MLP neurons of a small language model. Each row is named by its layer, matrix (down: output weights) and neuron, and shows model dimensions 426-639. Each number is 500 + 25 x the weight over its row's rms, rounded and kept within 0 to 999. Numbers have three digits each.
A block is one neuron, or neurons of one layer that tend to fire together. Before each block is what it responds to, as a language model described it from the Wikipedia text at the highest values.

Structured field and row starts. Tokens at the start of table rows or infobox fields in Wikipedia, such as the first space or digit after a pipe (| 20, | 5), "by" in "Preceded by"/"Music by", and "Win".
L4.down1358:480496539492484499510489494506523513487475480468573471503469468556502530555495508519505522515487468495498505494450476526487535484488512524526464482503492524516595477508434428550463485535495472484466460513530494497505507506500553517476448487499539480493508523465516479572451515529494485515529527473490539530489506476498466468502477494459516510494504485498504533528494507481494508547518539494516574461513499506499477513487490516487440489479491473484482512497510527502506514499549519472491548486495528512543494502458464517425482525522534481504491510579507498473510538512460515521509521489466531449486509503523491452483490486489498499487500492530

Place after city comma. The state, country, or suffix that follows a comma after a place or company name, such as Johnson City, Texas; Suffolk, England; Schrödinger, LLC.
L4.down1837:547501515473520533512520554498506483522480549490459485449513482511479506539489531477468517515507508475543494471510466452505502484518504491475552444472519541472489464484479472474494476517513477522535483493494475502535507514547503492479496541476506517522511523493462488493542507518465430442492477547499512460540525488510490509500475494515494516550501490506519529508555508471502534486479485503460485464472469501493525489480472528508453469521516482551528493483525508477494522489478466507498522504511492485528513537488491495515485489526495501522483522466505518493550476502481512473485496489544471475507513460527502505493503518511502437519488484456

Predictable word starts. First word pieces whose completion is nearly certain (juris-, Vos-, vol-, head-), plus words in set phrases like rather than, animated series.
L2.down682:532508478498501480494497450503532492492494506498509542456484483519502552484485503485510463467459508499513510484519481509458473492527462492508498490536482475491474488458532495484497484493465499472499516483476505504533515540526506499490466499469505495503477483541520460529512531459504504479554468508446529459471486475503488482460491491486538509515505516508505464477510528506481489493517503490425500458496508523467459491504527536472499464534445442485505468505469497529497498473479511448520494499530497498493502532511479535473569459510507544494488518490494495532511493513520481470461521511539493514482543471501514526492515544513512502497470483511
L2.down931:501441489461466507472515488514499523492499499514495509487461497487508473522497461457476504506510498485502442501514545510512470487558520516492520467515514496484491528484515489507527540508472517489498483551474503525523470485509492502459418488533471519470501541535516499519520492523540482499497492482518472480508538503489493491543494475534517541498529495482480481527490513489487535510522514505484477503501514519518472538466476509541519485517517475497513596505488478481488522508483526558506479486521482495509512501489540550487494505457528520486472476513481504510467513483490508474489475532486525580525489509495489485501469478457506537502503503522
L2.down1005:512502546510495524470548463481527451489431529485536506471513503528510525501477467510494499494524511503485493492499498508526480542500499492495484488517459531528439490512484511475476494476482475463483500491456506485494542493513471426480542501490506495486458480524499504508507487451514504487520481465517556491527526491510536480494502542565537519519524478536516505443526512501517494448533501478455466460506469484487478538514504537484478487492450500489487461510528491474508530508471542504506525509507468507505505460433530512515519481490508523530552491477505479504534557514509503483498505480503484566521516522475490463532478520442482465506496554529
L2.down1122:530502491526463511474518489475534498510491491524495487513500523499501527506498504463474465488532562504489436525510478501492482496547477516540505469488484517514437496482478512466529517475448498457524502490472503473490509497527491499537504496456475483484522487503528474475512519493503533497506473457488507488544516522521491495531465512511532448493536491457524532496482541512481496498528511496471516450489464461503523509523531579501435512482432489510434514505479473489486500498526495480515498483518499531485483510477522530469529487448475520533504508477514538500503493486552491492488520496543491522519519487475500485517509537448494477495508481506
L2.down1157:528498514511537494473485500493554477484496488514520481486482514480467531502520495484485487513518545491445500514449506509513482567479485499499560452496512539502454497559487508512531544489474484496509522460445506465454471468514503500443527513523513516467487528474507481468525487490513520514524504468505557482531511506523508489527486485567560521500487496485509539502541518505522513450529529517472475497518445453496496537494501584532463493448492485491492434507538542474510500555508502495505560528512509502524471543460494527494492500482519509490545508479467506476523472512503504482500524508507464524536547500456516477534530528469490525498490501477
L2.down1273:513467487478497481517523504507506502473488518498448511489485523507494481522484438498522446550529545510486477502505468450514473503459539483524495514502475513497506505504532479495528495463502507454497467533491503512504486494498449462544522541483519459506553531502459468470530532522481488489554487461477521520512509516486516506530475514515453460503498524503529506487525512498522473489502494524461522455492463498505517492469517522532460548494466500495434482462488476503506502501502503496494500472514489508474437468521517495506497486471492496514528507490499524501520458478505528520486499484534564484555529485520505530483486498518500474509532507508
L2.down1567:489501511459474547470551492470562442503432524512504475491504507490522519512481522500511516498491494493513478490491475467528488517507493462501519487489484479527467483487479502464465526496517491483461471466444495489497529495501492494488493529495530487486510497515490526465515499478533507475575522519472528496475546528520513523475502520519528472507513531478484463507546532503502437498524507497468475429504493459530482490483512527509467502514502510483474497537489474497497509536469478457510509537535467525469555494455501520504511492450508484480479536478528520510505533520503527499480515503523478460498496494498503487527514542549512529500472500492
L2.down2490:498520492474482471504502502488548465508491537555507479524512519534501541464485489473511446498504530498529487468475507466544510453530515464491513484533495480528470457455508495481531463445493490508529530538501527468459522520502449496525539548511480498529481505496474476485554526466540492490545475492493533493505471517519526486513523450490528496477514462496560497496530477481486468545525522472456488523492484510496461523512546503484521504511454485487511553476444485499488491462518494486481545514521488521516495502532487477508488507473457500530509493509503506539518529481540512484475470546460529461509496520511484518501476498496486527505470520497

Prediction of arts/date noun. Tokens just before a name, date, or category noun in arts and music text, such as the after in, digits mid-year, ordinal th, and album/song.
L4.down470:459533485486471514503540490463509503449484508490523496556518493522504526475472508524443500502541481481486488461532492477511458513526505493506494496468533447541512518481462505465519468515457512509491455510497533484514506472559511511513488500521469494538497505479498515500533510523469515456482453511491506544520514512487452495525493488508522496509503523484509487463470517490480497470505499522521476480522532497474476479509551520526466477526495460481506502436521511482529518521486481471490507481501536535557480515523525513501493503503496506505491548467522493454508558508531487490426474499498478503549558491518547478483502522488508494512470450522

Years and place names. The 9 and 1 digits opening four-digit years in lists and date ranges (1'9'95, born' '1989), plus state or country names after a comma (New York, Texas).
L7.down232:526534476500513494441459464513515478497475523517529481513494500490530487507535501496499518476506499481524486523504481551476481512521537522528557508484504462529503516506478472499499491533503466529489481572512472493497508517497532514472485501476509460454517505529473479521472505499525510481470495496523479515488503464539536537474434493498525519490529545515530496490509516468497464548516550510486494501504517532514534514485523495515558524495487480535463505473469486500492502536451502471498454509509504492527455551552497515496561465533461507493476491518478498516531486543508484521511486489474477474515512528533450479508509497531524507485499506468
L7.down696:524492558505523512510460462510527458506492489484499525467498548506493477518532517518535503496528500530494463529481464502462492492487531511472546505488532487555517510469482504482505435538549457509512458530489483514519512494523503496531491480471529499498528494514470512515486478493465475478493513494491520483467541545516500479491495532498495525483540500508541500504500518512549514467546528489479459506479491521501535496485507474545540488533554517530459504489486503507530487487472459457514529512513511480506463508534506504524486481477477482500500511529484552471481457497500485513556545538495540465575463490498470513510489446546515528508507461500
L7.down741:508500479484520486496476478483493497476515515467481499472495490484518474510505500501533492474513511514574523481456526531493541468468487487476506486512491483511488479527506482521466495475483514488491506491514524486515500484477553522507478483483535516484512485516489543485461465493479468472457516498509487486422519481447514476488483519503501497479468489531494506475472484480498479496533520499464549496526508509531529480490509503463525529521488449522481514461486525565481483539489522468488516481518502505491531475551482515507556467559502488534529555475504539492494472457447505479465510520533472527520479493466498491498491493467577521519498480490
L7.down754:497502516529523496501490499502511481496529510485501508466494478525497493482520482490500491474460490464496539503502495556470534469476428498501531501468522514497468508470524529512481479510509487499491547490536489499499537514477476494500533492538513532494503492494490509520482507516521503507563492458454466518466503498497499496507476473513474505543543505507476504503463503483505514495426496530445509507490478533479506494488494491453520496537481473468484502469499494520513483486530484551505480522547512462455525463541473494510505485582468514504496525474550496505514498526528516533503474485515511483509484509497463461507484526505486490507502494510
L7.down1036:527486518487510555507490482513532464549437526469515516481478502504508483498504529521452531527475469526496447506484497488486476512497463501452515470509492497551534469497518472488498507537523527489507446511495500494528511482562492463464486483497495491521465502498492477509514502461435471526509541531499506466508546497492483482526486525549517458540488494499517499519509576495535551463540501468502469489487476494512515487497473496500477516505540487496455503463538484517478529478469485500568515496506524496527492527474482512495526485547497501481501522508473560464495474475471486528492538486535520466510513454502466506522489506482489506477474469467
L7.down1696:485503560469496507462464485559498511529452518516455507462493514507524531541496510529526484502504518527460491453492444470473519500505489518431512509522517496538542469495514467469490503524499493484459519488526486503551538502546492505493454511503520494496515494515496497479492516462468480527518527518486495472497533519500470469494520467514462532516500543497509476498486536483464523434499483527509525498477488500490481498517522504531456509500524499495451455512462532489531535498502507517539474521513504482476437529456499489474513466495510540477556520490472488473475524524461495471511524475489494497526524493485533488507494469520485526489497479511
L7.down2197:497463511470508491522476459483514434467504523503477496462501508488502546496511481486484495520516508542485533500522501527456556503515466523496498517508463498494481473518539479532482445468493513509479448501489497475444518501476515541521500507488480487532497523567556516477481516516482478545475531512474481500519502479492567517491541504503479467484528518511477511497491501458523504518463515474529527504504484545483517475470519493517530494507483503519488479533473513515511493470486433528497520505517412495488513506490512547520483534505507480539479505505519510472502536487514483483530490533498520548484491552495570497500508475468488492529483502486
L7.down2481:463500518521469502523469503537530535514494535536516536469480530546509490511508508504516499556494445499460503541524525492490513467506492508561528476531472541528514473473513543480545519513545536481495494451524470474477516509472519457522532458471468503492508476536495484494488520511464505478458471481472494503506510499511488530465459462524526479502566515505476518547497507480513535492441550458495461498478502541511493492537478515487466529458493511527503488503478510525495515486533446513493507499479496478494514511493540479488513496516504492507506466472478531480497488552517523490451533482546479487529501482482503489563465483497469532489509468475

Row/list index numbers. Digits that start a new row of a wiki table or numbered list (track listings, squads, results), e.g. | 4 |, 3. "After Hours"; also infobox dashes and "a" before degrees.
L7.down399:518473467551454519559545533499489495495490527500484464506540467553480505489495498486503548478516513536490508513495484523492543502554491463568470539499540514477555476520472555521498483514493482528460515523532473497501540514486522439516492500486500508522476505502496535487527500506496514466484510504461492490489547469489476520430479503527480494527523516490482521542504498450531521524491507521487521535519491506474509465488476547529479511502478476502474527518505470495481487487511484491516533474483508459478480521504464500481566476508509537539490474500527488506482485531496469490517460522488519472529521444506499464478496527483519477470475493493
L7.down730:486517515495492528480485516523505481523504519499509476484541508509513524519503553480489505482530527535529452489478490534527524544519525496539513507519496464528482498538521490508455485496520508500449476491499471511539493457476437480509477496472526469475555476480495494508549482462507491506504509518515493483489510502477500473514481468506483514503464492513489518526514498512439529509533464502492466497535515493493516506516512511490485471497494527462538496485539479523505477484496523498495560478528568499470464563464506485527506497482506523502479508500534510536498562475504512534554497509474482492499513523446483476460482513483482509508479530504
L7.down1107:539495481529490488450522492486450512495524514464468497483493512475533494462475482483513448500543502471521505555448465510536548513488488542496483515491519480491503477471522475525513524522509543515520525493508511502501507508503486499540492519509465537532520490478525493489502539473531509524502501504485469536454507460480535528457518485446478455491511479518487525484432462482511513504507490521510484526491522456482523515500530477452557531501514524471505482496476488524526502480479516503492484534464507480480500535481523523475496502492501519548497485503498520462495462481471516529503472490529515522530523497502530475476535489495497561505492460508
L7.down1672:516506499549499481517541515487495459476480489504478508540483478510504497502501528467517497504536519500529511448493484490503510448523494478458479488460476539503480478526507489491536525531535504452477549491539513502506497484507493514540541545500516496501501488504492495518495453519513486510514471517563472474508489496539513469496482469475491501461527490533465521480530530478535483459512510550550517514484520491550501495520503517482477493454481478555468533533457508472503488502480540513488526486521508464482484480480497452508533521511476531473503517523518454516498476490524522515516448531475471463494522497529509521488530506471542484443507524492
L7.down1763:514545473488535519468494469519499492511466507489472466506506521543478476496521505481492518486493514514557524517513466515515507530495523508481510505461483507490550489500478519491469503522540477522501476489518502461490533530496496461497513443513452490541548480496486506460514552529535549498491501480513511486458455476501480503545542548480528494550483555520505494515499518476535537484509475499484517502479504469459489475496531513496460500471512538497517498506518501480508505496482484496517468497462465503465554514495478498476496481480526506512475498464486499500531503495503472497459510468509493515483515503505475463485508512487479513510512513489
L7.down1985:528505489510475578532496485472483492480466491504518487473504499482552490522491500466500531549526530547489470456487515467541503527515459495494508504481495476461478499499509467487495468493516511509523507494513513496519488532524496527522476471514493506495503515523464470566514519537530484499546494523524486497512492482511495461459467484542478522494541499515504537496495463510475531469508531472490458460543521534491518479476474469485507503491514484526456487465535467492471528505512454523514499502492495468493475525483510499512505500525461490498487527463480518515536478487444496500479472418533481508502482535490513487485482479502500526512462485513
L7.down2185:518520492520501481500486506500538545501530465444470457498507515521518467495513490497520514475480488529548549514464458542445526511514478516516505480451480494469527484461474513544523475469498449521478526510494521540485507503509535499512522484514507524477501460565453534463488576508515525522574468475489498508454493515472457477495434496480478518531406530536557476500500498473518500494490500510522473479495515484492484504450525545483477494539489488460489526450453528511488491510467490490519484521527518478479524524512515509470511483535477513499454502515475514465520519497500501524494477483487514470475464516513554480500546520482523457520536518519
L7.down2385:506516517550436530527496515486490485503548531532505529543475505544507500527468522496534480513509490481507485466519495512483513472463525461503481515493468553525529527504503499540473497512520463511524505479514486529559532465461478504502511460489531514546497461463505498466508544469462499495498518516551511495493472496455535474486478513502532505504543484524485433505563544508499499524512524490463513510479488516536492479539503477504480448494506487543499477481509489513481489492499526499529528497506487506480496498516514479492485515543520468487478486520437475507485464503466527519535472497494498492495512502516493471536501506524489493490504515507

Line and block boundaries. Line breaks and other boundary tokens in Wikipedia text: after headings (==Career==), list items, paragraphs and table rows, plus some sentence-final periods and table pipes.
L2.down178:498511542523469497518534496499503504472462504499478471477511517505506501513494518492516539443465500494543523486512501525473484481461536492514515481495470468490492490470487473501444503499515435499485476483453502489473523510514498559517495521510472500514526507492449515514479497480508510501514493562497486490473526506479494498506515518486515488490497485488493519497500443504486526506526502500525458507430488495519517509534513521515511520522498466504475543523500542490484475517501488529505521509494467491515471447506529511513505479540539491464535475477549484479496486467485487530504509514491504497557482477517474533501519507497502475582520511440
L2.down344:550488525542517483511517496508475484479450500490482520533491508497497526538500514450493504455462514507481544515500467531476504524489513501513513466515517486553489512504484490500476488470497472489463503484497516548503708495537518558465520532483484494500548506496477509567482501457490496490510478505498492500494547512463521484493494478501483491516496461486487515487481461512492544488500504519512483501452528504520516527498498499500487457508530446501482543487485507505437509486502509500499500466500481459521462467490543506493470505487489518490495478477538461487507507478461511492510482471496514498527536504525494542470525461502516462545521517459
L2.down838:486477487472510486538512493496538477497517462516543553530468536486479507491484494473484476493499506472481534484502494462459473520495491479525505475480522510523492558500488485520481503474491501511538505496528513491489522486482487473487500471490514519500513493484479487507471518487514493481515494523479513495519526515499480490533495482491525499494523507461518542504519510502492528510495500534505532462552515485490496514462495462539455501496536465468448521480480427507517515462507519486489510498512517517504492545490484533476560508593498532542530480512468492543528513491521507522468486452492520532490506494493503513449497574505540467478498484509
L2.down980:528488532491488512503524476514488495476463501485482507492482519500502519509498516542509537493479490518533501475530507501493478497500525526504515487484487494486483482489496489513465499510514482545493490489473499489479421510521495531539498493506499507475495481490487500506504509471513495505510532586484498490507490522530487471527502525512488509500492484487495498503499453517506506501522489494513464477448482458510503531500517490516459512488495483509456538498477525476506497510492515483497501513486483504514496480525510516468552492598559494477514522530521521497506467482481485545476528497504487486511499485513500542474510532527526510570542515487
L2.down1801:533462541507468511521503496498481494487469481495475512480484492516485524501489492535503529497475539520514510537495491489520489525471501505495485464513509465504494518510508505520406517520490506562502486493486517497478493511504504518524488511513509528463504498506468519515479514488515514463523500585477468475495518513540476471533487502504495493503507466503499525469515468504493515525500504488498496457450466493495515506497501503525443506529523457517440556507470531481492505502487492484496522508492486515537468454520488511473568498569544519468487494532556487498514505494496497542461515479511450494502496467496485518501534507507524509562531490485
L2.down1979:515480538516490497507513496500489516472461493478499481493480519501505507490491507533523527461486504505531491488510493514510478490475523513495515486491481479514479509483490473500462496515525473553497471494463508485477457513526483554535508526489480514468504514478460513502480494473525504488518510590501496492492514503528502482517484493495503512504496492519500515481497429498492541507518503481497471487441504471505504537532514505505474509525496473474463558507464512473484505498489499506501507506483499483534484447524503503478562489600528508480511503525541490524518480469477513540477513502490493510535490477479493526479512536509513495579514508450
L2.down1984:531471550495474499517504475492483491476450488497494490497493514492468518500486523525518527479459499517493515489508504511491481502501504496506521478513481491522473507506504475522440489511516491546492482479492505504449495528494487541508504510496494512506513505484469492523483506481503519492534511586492503476512527500516506458521476497487490504505510471504476500459505430497503528499520486497493471492439493465494506523526515501510475502505513465505450568519470512478496493491499494518502508516481474494509468446517509520471577494592563532500517521537561495500526496488489516541466512477493473498515498495499499530491522507510524492577526507480
L2.down2520:533505509485491502487488501477519482511480479490526512529506450522472537532459442495503520524502493491500512465524499502501487511511498492482515424504496512522496512513453467510523512448446513499503516489508510499535500533516492497498494523483527502484469497495504503505493543494472472462486474508497500470511556502487492461522489506528489490506498511474524540505505481493496524516489525530503540502496484493507497490497548526511450490521564489478481516515465475531476562482526504541497504494502531520501482551487467511454565480545459494525534488529470502538512462538516479513464447512476530547478510448471521508477500528474532473494496534485

Inside media and title names. Tokens inside or just before proper names of media outlets, events and works in arts writing: Toronto Star, Wall of Sound, TF1, his movie, campaign song.
L7.down155:530514531551530466488501502501532518518484522502482544496482538482513526491501507495486492510521475486513487447526481488517501449495581530470412482497466517481495502460451522493463499500470491497561459511476510447489506510463539539499511520552499520487482511468504493489504542510528519496477492546505472488513492495475472489531531467500487544503543476529482532459505453487525516476490495501493478447535467531481546477489493492501510499526474477586492487481514449502493510542497529472511490493493525513543497544522492497485560520548490482502495494498497479517505517479474472509478431521481465487557530549545455528468513519489524479516500492482
L7.down446:498484491503494511533444515541480472490478512511491486516461497499510478475483486520509536488534529503423433522531512475498472495473520476518456533519480507526505519520505471495553535506489499484464523474519470516483492480515493526505445491474490506485487496525447513490512493499479482490523506489467502480515540463526508506505428471527468537490469474514515467504477526501493483493517489490494479514502513507525421517531490487472451538517529509491491495506558531504483512477524517507480500526497496522488484526479515484489488508513517517514509541551513523472477480446482492533538540474503501504497502513481467449532477512475447528473508494480
L7.down1093:483502478518467453538498505486487456497475527520483483471497536554464531516512524507479539563492487496483530489519449506495506488469511510476458519486530502493522490514486508464498506538539510525488469503437506499449462496496540487474533475560483532493478525485516511397533490499492499482520479538478534500525503522486553511488532469490529525446490481546492556479467436514490544501505515496494524529475480510502492496507487510485514444515546516520544509474490507457473467500509515542566537478496489461509520476498493499533487508479498490507458490540470515531513493520517524486448491504502506480482502462524532479533467497510458487517490515476
L7.down1136:498476502465486538503531437494516468512533533521479484520494554519515519491552504508503493549483512483487549557501513483502525551473516498514590518487469519501467500492525503522498517463526500499461485473489490497451517533514516535518554510548521467501500521497532496481521478503510525444492518497466523518546475467507521541474517499488503544465505482491496458472479500528480457520505492478503496511501495450476489534493451481492496452494484542494472499503508449512473492482457529506507491464532516504477452500505454515452493519469487509517474510552531494506479542507496469481485493550484476526517513511488520458521489475490509538507471513508
L7.down1529:540485536502461491488459524489523450499465507508480522447457513514487503504499555479486473519470481478501526472501524475489490527497491526499488489516467457490501447484482477519499524494549538464492486497517518490526487467490530492496502508450468513532478531466483537458457508508505501471514493520528490479526526461529471456532475519543479502515529488527491497495469497529483557531519511510517478437519500563483501484480506517517483483487491513488474492440483505552465519457481496497479486468515471494509425495492518535489485504492456506495511528470498445554499493495508489484537525471500476536518553462527500485527432482488503525487482493495
L7.down2005:448466488511528492514456490482523460483503522498499491500529483463504488450493556499538522449528519499533516455475463526532485525535494497484504543548504480498536470527468482518487497506466476525460469542491465497467514508479509486492525482510463481511512491484472536476471458506509499473467449527512502493514533488487508480494494541524480508496508489519481522467498524486512495447504517507510482485502492502473474523455475521499492513514497475485522525487482527507516520472499482475538497466523516511521488500505494530501535534515438518482483519473506552511498491547538498527490480484480525483489520487538465490510497476498511465475494443499
L7.down2217:495512506490508496520510518530514461512468509482489531477532466508505504493507551482491530487496521476521562508465469447533497489507483488496519457508461502499492514519482457508448514481520478550495489445503498522509491518465527461490502471497490501508518516521464468488517504527505520496478499527481503524535498490437492542517460494499487520518545535509510544495467500524476489502516486505536512534504454479490508473566522492493481459505516506524502496492498525519514513476546454542492529504505523491504524482478522492513454546480505515476514527498507461460488478526485499484501486476538520468527519464497490502514514476526467514504461456515
L7.down2487:516502544498476508493535485489556518495486531525499535477471494514500502458482513493508507511492454496507512459490474478533458500535540521523478483527470536501541492463536454531483506525496498526518494512538540525470492480515518475486490505481426491530505469483514496502520503500491508494513551513513507472520484519541522496534484474575452516497522504471460508476494489485514492482482538550475449522488481525518545512510447496483484516511523518520497491479457490516438527489474497529525492478503495487553461533494487533478547530447489490522473507515548460489442461539531472503486524464516445487508540501495501474522508437537467501511463474514

Word-start fragments in lists. First pieces of longer, multi-token words, often names in infoboxes, tables and credit lists, such as dil(apidated), Ostr(ava), Const(ables).
L2.down8:484499545459511505482511532485510453522490481502469512505549509495468480460521493540468436496502542499491518466471502506495470514495469481493481480464536478506498495521458498477485520496530495475476480472512479475504442506496485481477528456533491465532463515509524501479516507500499517475519532521481524475542510547475509502471490500488502481486501529522519483485485541492490506498455471502472471485537480488501518460478490505493522518509485520516493587521497514496485475523506521476520491532492466495489486536500463486539489502480493558505511502504530499475495526496501434474487496507504459513495492491525497486513511493494493523520478534502
L2.down304:508509527499513504498498496489521498516504471536499448545504512498469435517493515528472481491503524496472524489478507477501486518495511498547484512457480442512488493514467484544499528506513542471496518523489473488522527452492524470531477447484537472519476491532471494474511546517485505499524506544473474489508476573463499537473478526486468513456462527463488495513510542485516491504501474517491478493570513493492512459482527504528462490477518546505493525521484471492500491475493513477533448507512519521467508564488498513498518493554499544466450484515479524511529466525500469507504546454480530503439489496510521483489510513501529518464526491559
L2.down680:490503541484519512486534519479478505529478479505463521516549527512465483488505517532489459526516536502491521490466504490497493514484448478512476477450496484516520498512471499501493509499507483464458479494527482509496409485495480462473502458522530460536449529511511524474507515511489514503516578507504492474550515538435498525467494523520504495481484528504484473494487547491503494508472469471529469475535467474495521470499505491483493496473492498522522578516483500524477499508526525475534487552470483518534469557487489477539488515518483560481495507505519473518480529502497430479477504507504478465479502520503499480502513526497513537504481509519
L2.down890:487508517479531539496510497477480503526493463525470488518543468516488431499489521539470443485512529488509499517478507478522465530507526524526488494469473444509510511502512477527515524513532560450482512524478489522500552490471507444492494418486549462504479483499496475462508519528484504520475531489487485500511463534469548542455529534484495481498468507465487501512494527495528479499490470483514494515560487464486518459482518500540515494454497538509519488498468485488510486469489499463510479490488507524515519549443500508501482501564508518493461483544475520511505496494530484502482544497496480471463506524493517486505511542477509523451505507534
L2.down1472:467516521500498518493525506467510485541538486503473503538546482514494454497482511534470484507514535487522506446456490494483479507511507502519490467442494463542508493474494483538490508516503550473464498514478459493529450464498506457503506456513511448538494497519481493481478551497467514495502538498494489490531490531466511534435530521494449502469461540465499486500496516487506485506475464503483509476560495495480500448485474496528455523478501513502518565535457491527489486521509547494542438534495501518521465571448474505500492481499480555474465498542488476526518510509512445478490538490499503506477476508523490512480521508498517529479494498538
L2.down1670:461512544454545510501506536476515451520449475523425495524551471518460475493499488484484439495473495499491496504472496468498498538518488507512469475491557479494494513542459521499508487477503516497537489516489481486514492493485470453507532447514508461501471502518485488472541491521485531494506563530480523476561516542463526548474507494490489470489500523496536481476516537500524478478492493478466478507553468474506534474494499488508512533506510528565479488515490506502504468440468521483515498495489477494485520566450490477483513486503532541513478506482485481466508506511513427471474511512480472550488510519528522486477507506494486497487486488518
L2.down1705:490507508480558536495509505485494512501480475551449522512490474516480441511470523536469476472510533477496502503473495489530477531485504527527494502464499462489490495517515500536514511499523516469510522493523503512542542454482528461509512423491547477493478486507513479450495531502495463517469520562469494486493461558476510527477518533489510528506468491439521499537509526514552494529486493503516504499578462435510507474500533514545509491474529498538486477496465493474515486486492511480481487491498498510505523532465520494491494495547513540521469464524501513498474516500520474479481523492526493470479511511498492499501512520465493498440520512506
L2.down1933:495497535469531507500520518435498491512477496527473512488544513512462493512514521512481455530528561507510514489456478487505507477482508518512454454469471471497537520512507485513507511497510508456478488504514484507497385477478497457473511445529539465513461496493505514506507510499477514498535533494489502472557500541437505523489490508506511489472487527489490490503486546480518519488479462454524469473571486481488517469475508501497502478483493513536503588519476502516474488508519518456514493523493474518547473559483503476516494519522504524467498474507539476510489545503490447470451513512502496502466527507501510476510523511499519532505501518518